Part of a small language model's weights: 7049 steps.
MLP neurons of a small language model. Each row is named by its layer, matrix (gate and up: input weights) and neuron, and shows model dimensions 288-479. Each number is 128 + 32 x the weight over its row's rms, rounded and kept within 0 to 255. Numbers have three digits each. A neuron's up and down rows have the sign that makes its largest values positive.
After each neuron's rows, "fires on" lists the tokens most often at its 100 highest values on Wikipedia text that the model never trained on.

L2.gate146:126093094129140095099101197079187159124131175097130182113131124102184063073152131160140195145169109092131124032112163117175116129164103171113168156095154149125136140105127088151108144118202130128178102113165166098142131184094107107130130096057148103098101170113106144093112167055062178145100161134116139156116122158068063120143160117142131098189142171132200150116152130145090131153156136129089181081111121072178160096188124096092113140105139095123085046104100124153123205190122159133141146153130070094130151168134163070122147133094119176120075188124133160072149144113158193096
L2.up146:143117099150145091143135072196147171150118137109194150096098135135107113131114165156170147140143038137126155099108143106142060126154114101050172166092180099132144194104160162125135102170115131060165156110144146093118102125161102134131118106065108130152107155129140100104125128087088130161082150131075119202158176189103165180117136149124114078207158138154140139085153133120172157160193118084135142123102118089135145072141158128090165163081090110117147110113168163169078186117061126119126161148123115086074101123125103082132190154097102118143110090120137134098144122160136146105
fires on: "in", " Hel", "ug", "av", "id", "nam"

L3.gate1192:136089070089110128110164140129065161160165168140144070150074119144101070108159167142090148149120114130067143157105151132140165131108176199096094168124139134170110126105108123186182140164188173177144094110126120088105080124157134154114094099131093111081166153127095091160190136137064118151098142103139092107150106139127095154140111102196110129142137111077138103138050166148155077181093117123185187137172151100080168114101130102110125135167126080132100118080123137127132164097127151099125156185156096129142145122184137111150103130110088105156146133136126075104098073178130134143
L3.up1192:169093174124083126147111178116126164152131106139147092117132141134186098144158127174076119155091062070139159088142185125144124113117142135132099142111161143164131107108189081145089153149119072163083085147139118113160148077139096127145128123117161151137105109117135126127126104090175153061178101175121138170087148162117082097132159161075123085173103170142165189131154147167077103129142116149066093156127094102135139168130112124109149212099182099047099110158145128121106129111096202074117160116076168140116076110134123190157170140099089140129202106106200141097149114107171083092
fires on: "ch", "ens", "ces", "i", "c", "if"

L13.gate819:114082144095135097074127081156091118140104117114133128148051183095170125178143108081195097185166131114101142152164094124090141126169084193117158121091118103116146089183084157073096128066143151097130098132188135148140111058081066125095057107149133202148145127138142142079138084136162128183156053114076106155119152143108119106108130152122142059129065109087128136124126123106119109200109186132034086147112128121096181103094068123120148151151155110124152091127167087128116113107153076121126125123131104092123172080107156117107054084122078070129170155142153120125223153065157101111
L13.up819:093131161151157122116134150168149128074149170091112113154111137130106187157138153121127093127133106190163121192121126130110123170084137177107146151133231167135164158170092150116112070132174157134117179103136146124094121165149158107060162113206130138182159128182160202127125134157147150189155168134096054080158099168183111166028178122118129111157121138069137175199169099136164121164117124145136146123113139140126143051113139096133165157071169141058110110108096120145194182135173167137146092104133124030148129116146095142117086163199145070140152150141126154124191107123093102112
fires on: "-", " Mar", "R", "ov"

L11.gate41:106132116094137110068113145123158081136169151120165058167089185118117160089119135150169135108070102098128133131110149149135107107154149157109150105121143167178113153121187132067085128161156135145066125080122114124163132147149140080169165113136053053131054103118133159149153096124152109165173118147118091118135118147105147125148163152160087170115192135104130115103104129111091076121123126075143133110145118126096120120091156007094180149117151128107131106125114068097125148095153105128137182165118149134148195123082132096111144185102175147059174099059126100156107124144071080112
L11.up41:119112096095101157151126115107050150134143102114153146147118125163172071103109161091092120196098135110150151144153071101131118124154126082118112188126151111111154121162125168133087174166164096151161064120062111091158129175079067145119057110136133105165144131109084097105166158116069094033126155133117099157176143056127077110137134139127148145106170110191124119137122096169189088149062093092133083144113066125157137116101112138175099084125138157118121109123123142154172145161136074151173111096072083112126182131097203094098126131210115131171168146114112146137153183141147119157
fires on: " ", " ag"

L13.gate963:095144154173106136146132144130099197139123115128152162126167145129150130122117124173157184129088108075141156154171152100055194160146163148143145122065148143155113109086093108163121105114112137151139161097039123145088171170102072198082160170140110161158130111077117119133102102108132082138110086154097180141132088093142113116092170085146158138110120126138120159120120159135120115152159191143151127100148091094202080105144121168137170109121146127136089131195123134135151135152137048142071161123070099161129133105144112123136160094146107177163144067153092119054090158078160149141
L13.up963:103109149122047119066108120162158100112176124192086136091125133129116147116135104098184099098141055157071125090058160104196108209072099123190114175157104136132161134112210056158178124121155139096196183148131125134158171174143090165138166151085095111150186151151105106166151080153146140104160111146175121088144100126115132150072137182120160150119121180067142137165139131183067105127133113108166107127139129148184093104136143164145130088111117111097163141151099119130184154131144115135073107111116117104079156084185175072160124112128113117114108084172080175153112073157174162132
fires on: " f", " g", "-", " G"

L2.gate1135:129148142091147125181081081156061136072125162079155116093162089117088145145131112130116150109096105142090128127085114109103177141110090131143149112088118117083152218116117207091115172115171107134065135101121138123161149161117102147123111193159185171107126086149077072077141126126108156155132135111098146127122146119184109142138125181115124091132122101137114132086112131113126144121169098081110073137132125127122177147127066122101114145127170161186065089149139134100156197101088099109121136089130085113086134135075138150134101105081139076120101136215186114168113170128161161178
L2.up1135:127075177076102066119099132156052085082160110062131162135089091112130135113110098109069120123066125190166093115108106130183133227116137198084093119154158113157121125087148152141102051055132078159141133139164169090112172126135159160149191151131173145124129129138104021084171103102167095124107108116154153096103124130122063118164128176110108193090183127110111185107126144132157132089100106150118120124045104088122118154110075121115094124117094144135080117132154108138096217122074100136092166090073147169086137077130052120164129112113160132124108107156068200116173160111155123183
fires on: "h", "at", "\"", "ust", "er", "un"

L13.gate97:109069093171121082080154078101078144160172090132129167101110140105154145085152131116142150112145139124109151128090167142097071097131042186106188081089095156101138109123149088134130127133162144138154169175122118155127102140105139102097129109042080127159103115178085154156080142096135145092144087145131111186170106102097115180124123144083176128072139137135120087133183085176222102172077171129067145162137112114157089109145110124178121142118156126158144104129151146119158166121192140150096164079189130116186147151136121106152065145143132078126170094162107166196185203116108097099
L13.up97:101082088090095065095135121129137096124139153100190158113157156132149175104153094165173108134107160103148124129118131133096091113123114114111166099152179110056077099116113145160188096203129135164136129104099119115125110109118139182090104138113100173125165117130122128164158134116105148107135114115111114125087123109175113169136147062126164127146094171139091153167136136096118172134097200108169125136090105121086090152126085117095136174128114130159188090106130126130116130138111154056134095153083047118193153190083123112092100149159111121141094139123151176140146174108090100130
fires on: "M", " \"M", " M", " Y", "===M"

L11.gate2:181136123056082174142113106177190149121174141141126117099120146102120129098104145129162155196183151131153097126123162095071087168057110156145179143151118110124107160132123123056126103187098180116128147142146173145113120123108129166090091069098112106181159132134146126155072101086091170067143115158137101147118137118083149135231127104099161133157098146100160152140104150083118144120097132195144151190100174147148069114101171094127110093095077103108115145146130102059111138099142115130082133124138136130084170200112132102173110108082109121058122136142131191106147145160125073137
L11.up2:148147140129138103095176087124127103100181123100181127156148085132115125135084155111142119139147131123098095109155158103135058200146093080134134106139138118162076136117128146078158122129088099134144181151094095105159162083159132150130144091163076074201148188084173106113070117101109173083131142181141120109195125154063143106122178158085115111167152117117164139129159131135115153134107115109158143145089171133126099197123095118119087175139091120134109120139132190058125156122143161066113116121139138131087174157103114075106193141097107107064102157158144146129089092138171135143
fires on: " on", " off", " Mad"

L10.gate856:196153160200154101107092160097114115151178153145153160091115137121119124080163159190166149130112120076068122099149091185129161071072101141143144093155091116053161072146146140085167175184149165144141163149108144131139123128110061158170133132155157138152143104170182130134066125188114192161131184140091154197118112152098124131089146090156154042081177147091152160149118148169115159150152108087140185148084135141111163128147110132128166107109118108159116145119055153158169139145126129165090092183109151161097122160073179133108181126122165159158075101142166086147137126092127161127
L10.up856:216147156147103152131151151148175126097140091156117156112143166128148160181148135060111131096088163128151151195108163135121137120136098125139157145094089134116114140057107169131178113130097074093079173165150096146136123123132115138106084119152136124071056118189106112160137090144159150154106091144134142105155070163121126110133204165097130112104144123121130118123122118164094176201143142123083116080124113096117154143052154119115125090142115151129141201108211180151089149121111144191134123106128091178126103112110132144153135088158137124130148190137135136086112081103087085144
fires on: " for", " of", " since", " by", " per", " in"

L10.gate404:195078158173101171125122145095121168134148153095088182117096156155087122180122113113117139158070135083083109148101084153215103153117095076091137148116138102087171121142209110094086122174140146140160097160140077132097044132073087102123107174178111141138113093156121140142151164129109091114144111081132153128175170097160120179128112135077150142084095076159129087116125139167119147171085129120091148089158124104109131190127145124143102182112160100162107099123076171126161131132163102197110134144106137100135114081081153100099159139144118149149154161141114129096201160131086123167
L10.up404:169159209169130067109095201116131171150076069109149064125127115136069111157109103096173111129120156149119117092086163109193075116124120110121132151120101144120124087137135080093149110130190145153131126084196140137122138140128088106166074109099138121116147131074092132106154146150076105135121160155076077149114092149233157161102153173091172134125182164092155169089072121154127138097104129091113179134106162087171131103117139175128070086039090093159121141102146104077141148128152098186130069126112154164104129161086083132143146107098096179107169150115136146090132112119136148124
fires on: " that", " which", " when", " where", " and"

L11.gate421:147127114148118133081126162166124139155124176084086108187114139160118141160112092137065134172148086168140107122150114099167157114171118130090130164123130105105093118137136139063180042145088141132114141138116136096122174148112118122130136117112125158167110130098138090155192112127091079120139074105164099148107143122114135204146108116091092142084089131124144131123190101113143123110134137150136117144145120108141127084123164087125218135076143085111097179103147133086111185080102125086104041152131175141211108126118129070180101152082127120109131055151164157118123136152104127100
L11.up421:197096155169112088171144091089128151122168120117094132069131085121142130187125117132160127125150104179076129114246107159094087133127172107136162177114106130117153142111147146120116136148075132119100135159146107143142148090112129132125073121121136139045168130129179107162136163154122177126101159130097178164145107113131109115105126176140103173118108092083162188158173140155145125176119164105132135154178096098136166186125148076119151134110220186155145107135133150094136159206060101074090071145054152108163097121111106168099170196061123151068114128102163125081158119097119136134
fires on: " and", " to", ",", " before", " but", " University,"

L11.gate807:088100152123110118131077126111146118123112132178166171101186179091134188073111183175084172147160084134147155162110088127156194183109105178085107074128161136132120148090199122123165094178144133152109122152122177119108128148112126119113141143105137130111067040096122077136151158148169095119115135129124096182155124128137086126128165162095129075167181188101134117065125163092070107149098177154122095112123081114145085087096129096098152109145148115109124149167137066137162110137116145161133078099058148131107189161115192035149076127152143228081128072100139120202099083120102096102
L11.up807:181134139136100100103068152090109139138109102190140125047125098105152155097175065088133074141155154143153189120143175126158082140123086061090111165104144088153113043107125158132115111138131141083113113167099141120136116165196113122128090186104123110102109145111128118160193149145153148185113083146108192088108110128145091168124113122103074109060117159157100110145187143110102126115115156093143126133151142187158083174122119164218134128109088144109134133136121142117162153147170110171102153169116099120160131102123133121153178106091073137127196132095074107078098080088117136116
fires on: " g", " G", "G"

L3.gate993:124102156161113108100077141096126130115130146143082144162118141099135161183118131098127120095105100117119159213145080111116197115195167092113107074133144161142087116125125156109157136138114117134113161119112168157102144127129209128189137108152160106136039156125088127184122102142149158121112129129116094092131121108091142132195138118089095096085147110063107051186099124110200105121094168178186120069176163087109150049136071137124197117154134185120171156093105101099188133110191087138193145143091097116112122172113105122113160152168129103122120125130134160062137098163188087161
L3.up993:097121117116127127160119095127137114125168105143136125107114135111106112172103136118161155119126147115162150124106139155189177104147124104148084102085123119087101120196073189118071112155126132134097098125079194150135156212052127119156131125104079149114116113119080108118177148174072133213132086111140128121115148124140095175087128124092082083112095145082120077163100167169184180151183104152113141131112171138155069153157109111116182118137128096107157108109123171117109122147100153078087067107134094100166161080147173151115076097153122103195188133083117101114191116079100105168
fires on: " the", "'s", " his", " His"

L11.gate1181:132068173176109106166164173136119086124180110086125131128146147099084110126145118164100174159145174063161122082161134163105119127126109086116075182149137092094107159193143169074133109153142130143113159154122110123092146092051087090084135136123108115101126122175129126150135144152172165106094101138105116101119133128123103139076153131145129161128121134133139097176151129134090121120099143116162121125144150090161188077128156068153130168155114137170085138109077140136124118195148134123133097132058078160178119136116170149093189120085058175159081146116165161125106099183127120136
L11.up1181:098159122173122077076126145118116159028133148062136116167151160216073090139143148171059159165165142117138159098110137128133140120125153109128168144059145136082106143167139114157175081119162144143120132071143111084096152190104097118162167100082094122228131071097145097089162113064112169058107102124111130075097144126095103139145112128091130108059109124095135101134118071102147123122069159081153166147168124151124108116052201109145105079188113094110173101130139114118136139161196107113123108171089182106142148123158118158131149171109143091096105084107128085155107095134158132107
fires on: ",", "s,", " and", "e,"

L13.gate1117:160100080152116093087131126136154140108060117151156096122122123125161119122133139139127148120131155108103036186132067105154113052118122139207105054105141109074117105156098133118094074139061175104087133133136098127126102132110137139107032131149119129113153125098147147100114161117131113127144099126074132138100118182127126132095102142107114151122142130098130135150117140136185068123148146113140130054090068139041104138095162129160213083126141100134119078084175140132123170051177051076140079143110104104099187121110100108124152167155069160082111126121107099170115123112179108100
L13.up1117:149127155122115137085127086124087094067122060107156134151149142157159127100142153140083135098144149170160120151150129154133051116148134117093129191101125147107156154147166093112069150106186095161149185098103128133175148105135197175077126104112123148115137122109129094148145189079164130088128093169144138111096123132126101105143126143136126132118095104138118145157142115136101145091096113134159126123143100109117092140090121118129115119091152096125105062179139091110136090146108134113066124132078106131093215106185197167116105211146148172190147159132147152074134091102067110146
fires on: " M", " Ph", "M", "m", " sem", " "

L2.gate283:156155110067171145105157118145103161066110144139144206150133129114125113158149129184130108144117083134161203127138138064097151153146152104146114176119085160100123095094127163145090168112107198176099177090101114122150114134035120085107116107167139104116137156160117178142116165090092166172131174135074105113153122152117116067130184164111143159135103161054095124102131086129096130146148132130098091131084204144141088068110164108123125132108115168189220191128133108116138127108128126066195183119088157163112124100075186087102110104168130097195149151114112137112108090141105155124
L2.up283:107138179103158100138165070159119095150111139102137118093127159106088128189101093145122114139126100133165105099161156101092154139084151079141095155153157154158141115108119171188113146156098098177113133144184098108131092142125152138169156146193161118159080168156096153146105118151101133140138153104131107102119084166131122108090196166124102163090103128092120128077164071128057170076169111158127146131081135200129074087099116097131172076111145136105221117133157146125167131091191135103134120113162161106148101127107120080079088126140199066113100162086080182064151114177113120116
fires on: " exp", " opp", " Pap", " Cape", " Africa", " Hong"

L10.gate1073:126122107146091182067184113167126125123111157122135150148100203135146169108156129104192132114129149108129120138112132151092178126201118115084105129162183123114115141130113140090150120182056103135190150110081128138076128101136117117160153156135088067116130160170127135111112156076109188132127121163131174197117125071112144057078146134126141185118137182152145123177164117081149119150109096106149197148097171139121041150131117084138119123035080158110098146098116179124153120120093101113130160153135130138108147112088161159153180096107145125120098138160140119156077142115151134188
L10.up1073:133141034058104056186186132109173100142163114116135108103083135155131123133141139119130095060090179184156073148112108134116089127129157156135138115124165125134120141141135094095104099110121153095094180176100127157131120095111116124126157077149160089142162132098133066082054160130136161115154117194105138137145194061128159126104104143106054119134082129080180085092230149144112109115149103152148141129135131181128138096110161099139117083190141103112172142126116102055170092165104107129145135131129130142141136176110141090133111146120162142189116175089130085146070075127094139140
fires on: " on", "t", " under", " off", " On", "On"

L11.gate373:067126155103169117151058100086084090096095151097139153130124174140128156106150170137124075124128140103128180232115123212113125115136089113129156118148167139179123134163156145112146162078091137139096140087136145121143147173129150080074127138087117144113130076080073165134150145110122095113148186092136158094190165081142100160160127136111104073122128145159145134147133138152157151107130149110103134128120116140130141097209154126154116103125098139128103154102107065161106135098162159129110117123108083082129173122187121049140149112150111160128190144102151095136102067063131177133
L11.up373:134152057149087106073124124090102147084158143162114125184134121115127207116167068068094161167136107120173174111137145088141132182204073111089095142162115174113139142180096103127108169182083183186160104168066170140138088111105067095085139080167107105077065106100118091107123099128120141132102087173094084164153189136134109126158089143143128097181114153131111114141109197118146136171124134111138101145147126134074100075134136097168141127158117066143109121187082157136153130104124130182082161103115134140130114173110092124156091093094086095122175112135139079128072087110082173140
fires on: " g", " \"G", "G", "g", " G"

L2.gate996:089176123094097125092119172161136112129158103154186133145115134152130130167118170184118080131155153178130123113111099124122139181145146169066132108156124093124131171053198122099126105122145146150151142095118172130177163156176082141098110097108145195165134129079140106177155102128138118157098116132143169138189122142164113176079086159137142187148119140121127149121099152074112124138146110114146109077138126117148122101148087162119099145121090121143143075101172145125180125096116113154141175134119138070141157091135075151135084158197121100163110134197164131106119156142207143163
L2.up996:102112118125076103087134130169168126149155097138157201162139123096144134071138186147094152126127137167088147149184137137167098170179137112098085101172094057180092173120160137110103123096163113143178192152109196130096124139129099136076118104161104130150145154116123093120156124123174079211106097154147180136141165166114115125081162161126138134088161116106162116136079117190146093115139112171111097097155141122153102084141090152109151164121078094133104115115100174110131120114146119167117122172079157116125193092186031130147103128113107162091173115145150096090133179166169149173
fires on: " vol", "at", "o", "in", "und", "er"

L11.gate726:138169086119165150133114128122181174099158154131122121182099133168079115154109175098116104068130095127129148112138091118075099137119086120157122134152186077123096100093122138139053170126133189119136143099137109088130123108113117152075054113170129197071184082134149109111084109141140137057169124089121158082153167129127139136113096134110081129075136156080110162106153189132119056130149112167181172161134162159096194121202127116073132144104107111131168173170086145146102092108148137135139078077147101109104102129096059161120133102088033122113108124157173126138123119121167100082
L11.up726:095090081179126132109107094140128179175176170089080112108131136127109140160054188124158152157166055102137146126065112129138134141158146179167110103148119169125125118126130122086128121124148118097130149140132133089103138108139068113110091181159147181103093087170117159064130140126161192136110122119131167069163163116138129140065136080127124117134161184144114139155135144148153097135116132112147168128178147118107128105169152109065181141105104097154159115141097088098123102112125123166056166125149139066114109074169118102108130054139080136194085128122111120102179183144098118142
fires on: ",", "s,", "er,", "e,", "ed,", "en,"

L11.gate384:129101126058100116096134135112097122121073147090051219186128140141137166185083093140138164091132119134117199152109150121112166133137184172166107122159112166116116107069138050117091172082095157143179110119134200162138125162166148120153091143132064141097108106140112087195139106156143136116115125095079101122167111147164074131131133112149065138129127171042138122067134146085133169110124141086113110153141122098076122141132089063173045116108096126143134168127128085098065103115111057112121141118105092147114106111139104094177096118075114060101139096136085077112148149086165223172
L11.up384:111113113092110102117134115160186144187105149163063166157154129115120148122113183157111158127122179124136112155090062077179085151134140118090137140144084134145125121069128150123160132050141143119152097127117153131117128169165172090192033091071129126141133073122109111125090049163163112101068163125190117130139189127133097129112096129155133123111100144098094159071140169129113116080063170106094165163142129143129132122142083119146061113113155089170150125135092097128101152148142071128118105108200117167163130088138097066141049103087162100126100115130124135131150114125081136108
fires on: " h", " sp", " ro", " r", " |"

L13.gate821:117161116145067073124137130200067159128171092052118157164083128133079120042103108178144132170139168126169122171121153181092125114132140162139135068151111123092108095136116130109185120151141127123123135100132194088180111089115101144096130134132152154135168115124154166126071105120124181112154115197095188236104125116152091149123183152221141117142103142045122122131180115046115138125147117125130181095159149122127210085070054153066086105163113139150079140132167102168116124115114118172153124122138103179144145149133137139110110113165124162115108143186107122076108163130163213109
L13.up821:133116112139083115129175095134136119154114126180130111154159090104139090158164081132157149136167145186076123154148119085071162167119102137128141145145074084112096155136160160083099138057164090064100158143140049094155110171103119104095137089130162147139153077136125154117112156127156099140145156174126140152061161138120139078127183215116156065093184103150127136154091144158130150056154154113073176093123162113126136135087150153135100127155126150131106143170200159161135170156170130164078078180123110120064183154114168119059071156122107094134074135190179116080167137072169145069
fires on: " in", "In", " of", " pro", " to", " In"

L10.gate778:134153115108125147118105161067170095114129109079098105127077127083181128082072172065163201136069085102139189133136143151187122122145143145090113119048099127106104105164217141108086115168073144074119131178116172099113148103133147136119101100196140110221138166152093129202134110129106125176122046173128088155109142164136091106126134162127084098074083128059096109090074157116179144042159117118140148143106113109109166122156133150066103122108134125092158130081078120128154161131131124184128160088103095130167170143176123119074145072211121106148119121164131167108185129114130114157
L10.up778:185140152156120144091194114168101148079137196127073107086222167113112115114101125147090127128175124152130091126182155167179180140149100175106118124105134165174137120182112142145149141105043170121093110151114108115114151106119140143125106115156124156185147160125150114155143132113116164114087203120113120114078153123160083169115145108107117146125089097083098115091083102134122139174117109164143168050116105166140159159132106103110087153068214083072166088094145116116141161143132136131167141131096132093182102053187157154079134121103076120147105119076126123079166112133109142167
fires on: " the", "-", "==="

L2.gate1074:091127162157178165102082174187171151191079133133171147105106081190092108111138152142069142180081083157146183112099141165139152128134090114070067170095136121158123136145134156115171119091056152169128165170187126088130117133077075115133177115108135235095172167140151141149115140092150193117162120075116137085176130104145189093121130105083124172109085142111142156160172131123100125059100097086088152116121141161060109110149116118104142124189152114149160157104137103093103105155187117131151161156175128119110112113203164134140118100183127163125129133127124068131127144129173169162
L2.up1074:143114180176198160126079141180142103134082148104211114098113057151116077142167194129062134181079122155060172150140117142148186096130099137122125173103114130144106099109145130104129115120079151163150105146165095086109106127085109108144165113082124160111157180173140120147128140118100182155159138084143151112183106114163141141107161114134111165108099141158137126179184157125092128080092085097099141109156165207080113116128148168082153120179161117176122152155144155101125094145173114131163152145165135119108117090182169113129097099151121184140198122149170068113123111165207181166
fires on: " Mc", " sc", " Mac", " mic", " Mer", " Mel"

L11.gate110:148116121233191102111124153136125189135147098145150066114126163123132053116147119141117107123089165070146063128137125191134134140134115172196130140124083189101087075167150062070110083151144136163111153155138063142089101118104101131098143121113096177145116139146177180132141158158105135112139185178118142033137104135125146078090172122220134212129128101146093087089175085153091095170069133140076149129153162132106139148119154114106113149137107134157131148127140124168121059082162100136123113133170128174084111150109097174147192149125102081071145107128142166126080184118147138087
L11.up110:124144146184125130114064082146114118165117117071106100162102107132149129160144122155118166157151065080112103062093127090100133109127060072147123142161134088097215129119137113146153085112185186098107112106153120073068128166093128130137158166131153122144144133122164124127178144115098090137117102115129133153095154103131156166127201077057156144143170187144133089145071104152112092111078063117138134131188148090096136112121195168059103120147162139185148158136082118116105133135083142152028056124093139111082101122099083134129129161157103125139154100144181156115178109100117141157
fires on: "\n", ":", ","

L2.gate57:071107133124025171180137099152113127087165147098163092063117096142119138169067113110105142126133083059148114145139131129110114135051062150082071128083154180131174136093086088104142177127101129158113194110128124104101114139191081120123125112085119160191176149148117138126115077082119123144170073182174109148205163174151157135057113104130053153140174143192106127070157143152166148146148121120140123119061134137173101122208156188101161080090182102142046104142102117073149178125174132152091163174166120155170160113086165166135120066141174090075124103117154144140084118121128139100
L2.up57:111126157072097114123083085165088142130123087117156128173100149112092124184074079082208134080140118132140136128067141183140154146088091167104193164139109161095156098159081151091130098139093122144075138146169064182099090156136202101098075146069102124183090119173099074079165156108145143150158119156150117140158123150115101134120162134098067164156153146202138117138166133134117140157171091124116129170095109141153092175098143184087138059173177103142163141122138089143141097174136126154127099131111173133109105157117072174148161136124085121151119170065199161077132134138154083093
fires on: " ent", "uk", " Not", " chart", " conv"

L10.gate179:140114140126157073137171125073167146154153104123105139173105166056137119113114143144115163081115164103152104111093101104138154121122151129144170138101134111192110166098099080192174122124112131166158134084124126155132087047096165216162091125084151126142084128136125082121143078129059135123155140179078078098158092127149149093121112115162138166166101078130087091112115093147129092157145095173118214111114092050170098135120125144145170101103126124137121098156214118128105134075160102114126143139134165151174120153199123089152079143129115131123131146103137129111110156100142158056
L10.up179:161142119125141098134045172135161059124140128099159099150166154110159077099108177152097110179148108180089134139117149142124150127145107068131081109154201123108069113107113140108119139152088130119162146118110127089165134098189121148143116133152147136102137103126158160098149119078144122114110086143128159160149069180119129071178151087159096131143138117119133127138148103148165141161123114174105175090153193123123073137085119110106152158147144071163174097164123120139104155110146131129104135159161111091159169113116122128106060136110144124061117084154131155114120123075157146087
fires on: " is", " are", " not", "ou"

L11.gate697:100196119083127193088130175134168131130111109144173118120098153121133110120160178100165136121134175121167167177130160098123108164146148129102099147098154087163132077099124132177089197137189198167078162111070088112140141144091088202150155142090154124153125135141114205147106149078118135154140132122112163062181098107120127118113117045108128128096141142180132142099079132154127179111077142139115088190122122105130134105125111160130071102154137162155110176133083130133067137095108094125129171114154155109068119174144109078151132117112095093143205205120099130128112134184177148113
L11.up697:137138100139143119112118086108118130125098181147170146114087099145085099208176187097099043064128113187108183170145130156139144117107063135119102159153149157162107107123072110091107163123146129142113178140152114125093155101141073163119136118139184046136137118108131110160117155097111173150126162147110155085162126143094162112112103136119123111163138179100076107127147116110121150148062130130108109088100099127132161197108130136148159069098123092103074188120102100138168131148137112098155155131100152098139185172087180105156109176117121155159126163109108043146119139137116125191
fires on: " is", " a", "),", ","

L11.gate374:116130097135109117118123150095117076069124162039110153143116171089155109147136120118075091158143195121089129156142120125164119127113115128160147098109194106204094110148179138132151142102118099115041114120160133147164160137208062134115112095199139154177123117141095111124125087120099116126139127058137130127190121109116139132126166127117132117120155082168146122088111131057161152091073134135159130099102123144109142122130125161095136068162129181156124164116172195161148188092143198121157126140089134166146075146136154149188145117175153138127131108114154089061120145137115143096
L11.up374:130120184155086076125160086137119105084133167144156116107181155104139127154079101143125115181123148100115148148111150134080110153136084141165161081084115092168163084101150078088099149102111134110091106083198154173093143135153198000109139125171136122167133118153127153098094153150067148067114123152125108173083156141102096124074144135131124084153202093137166111163156111129123151099134125128088133144122123146091188100132120156057108103134124163134147157116142210157156141150131104148223141148118142176103050116114182183121181154142116104093121120158114154084150084099096152133
fires on: " of", ",", " in", " St.", "astern", " district"

L13.gate960:127148155096174087065158034174117124138141127144170106153104117156147139206163168136101142117119181145097100139194111130138161131130108193205120127168171168064089108138162123100079083167101079176152165134152153119175100164141097152101131047133163167093147142030063123114175166130049129102113112130153104126067206156101119096177120119130131147138077165110112136101095121121100074106154127137168124170085128147104105182130131132130204112176129135142068172129121188154140105150132076124154079092099151127182183119189074087084111101125134098159120180104174120126138122122140133150
L13.up960:115121137135194107161074172091159104118070118136121078121106111178152139123151041115171191114146116158116110114128086141088085078200103176099121082137146154165123153136093157122079090124129148123158139142143177136130142148105122194085127083142139112146162120097134087153090109133168146144159102160190153177102138073152072115132152205163157091083153076150132148168100116174099126129080157103142075150191128108054130147099148143131117102145165115152124109149192136081101113094146090129084149061179106195150160096159166106131111095135060172113064179119153128109113130113100105029
fires on: " in", " L", " at", " In", " |"

L11.gate779:104066120145158064142102170146098128204148130036142114162124086150109119103092148117167100154117078176109101122147099110179096084156153155149093093140141092117166131194156060168120110177084127171076122186076144133155127222103136078162121138110142169162189124087160182123147156125086148184158169151090129127130158112182124123068111091123154139133106132095077104108160146114132113097145118132134187142130135086061101158095126137170175159115118114138112133126127140043131093089170122167107107115151085170163165113104084085148103150138167117155124017122147118062104103140095177160
L11.up779:169082119187173167088168117117168161129160143118099107086119212090109103101084186084135142148127091122147126108130113111123081100164099099115098172169155152113128129122138133120091128136161144109137158113201112080074102109114092093104084092185146175125132097071165171118109153176113140141107110129080127108150134131120132102106141137134146152123159148150123147074123125123123114079093108123124125144127149081096138125103118189153100140143139137142112076136102178100052137183158104110077094101148130130091168105067150188144111138144107176074146133085072034088148105133061141142
fires on: " and"

L3.gate299:137169122144123110130173180097143147107146065131108127083096081128071174128131176096134097151084198146077116098124080131127111083079150055102136090107102150147097117107077096120083143152097129119081092115158114165154182094141139147152122134155102161164085093107100072111121140186101108066168065146116129106173078139152111148132109208145100151125064123161124132123156109120109161156128117138116196123179172125131136151080185068071154144165125075138172168077087130128124107182097098119160146149222167087114110133176169168132177144116178119165163123108122096124125160172167133089
L3.up299:117155079151112059148098223108174152058194124151136193092048135172137151103111169147097146139115169169105139104173115114084120135106104128126180099132085081101128148112072113099069147137119140194141132165118168123068161137155083147144109132094081160167078099093154098118115062138129173120157118130178116150103099122133148070140074106127118186147101127179143093138106109171137116171124148110137169107126120108104101114156156115167114124183153149105185174099111135125112137146092115188081137059174183111110120157132143113078188126154193129146104109155070141163112122110191113140
fires on: " La", " du", " la", "a", "'", " da"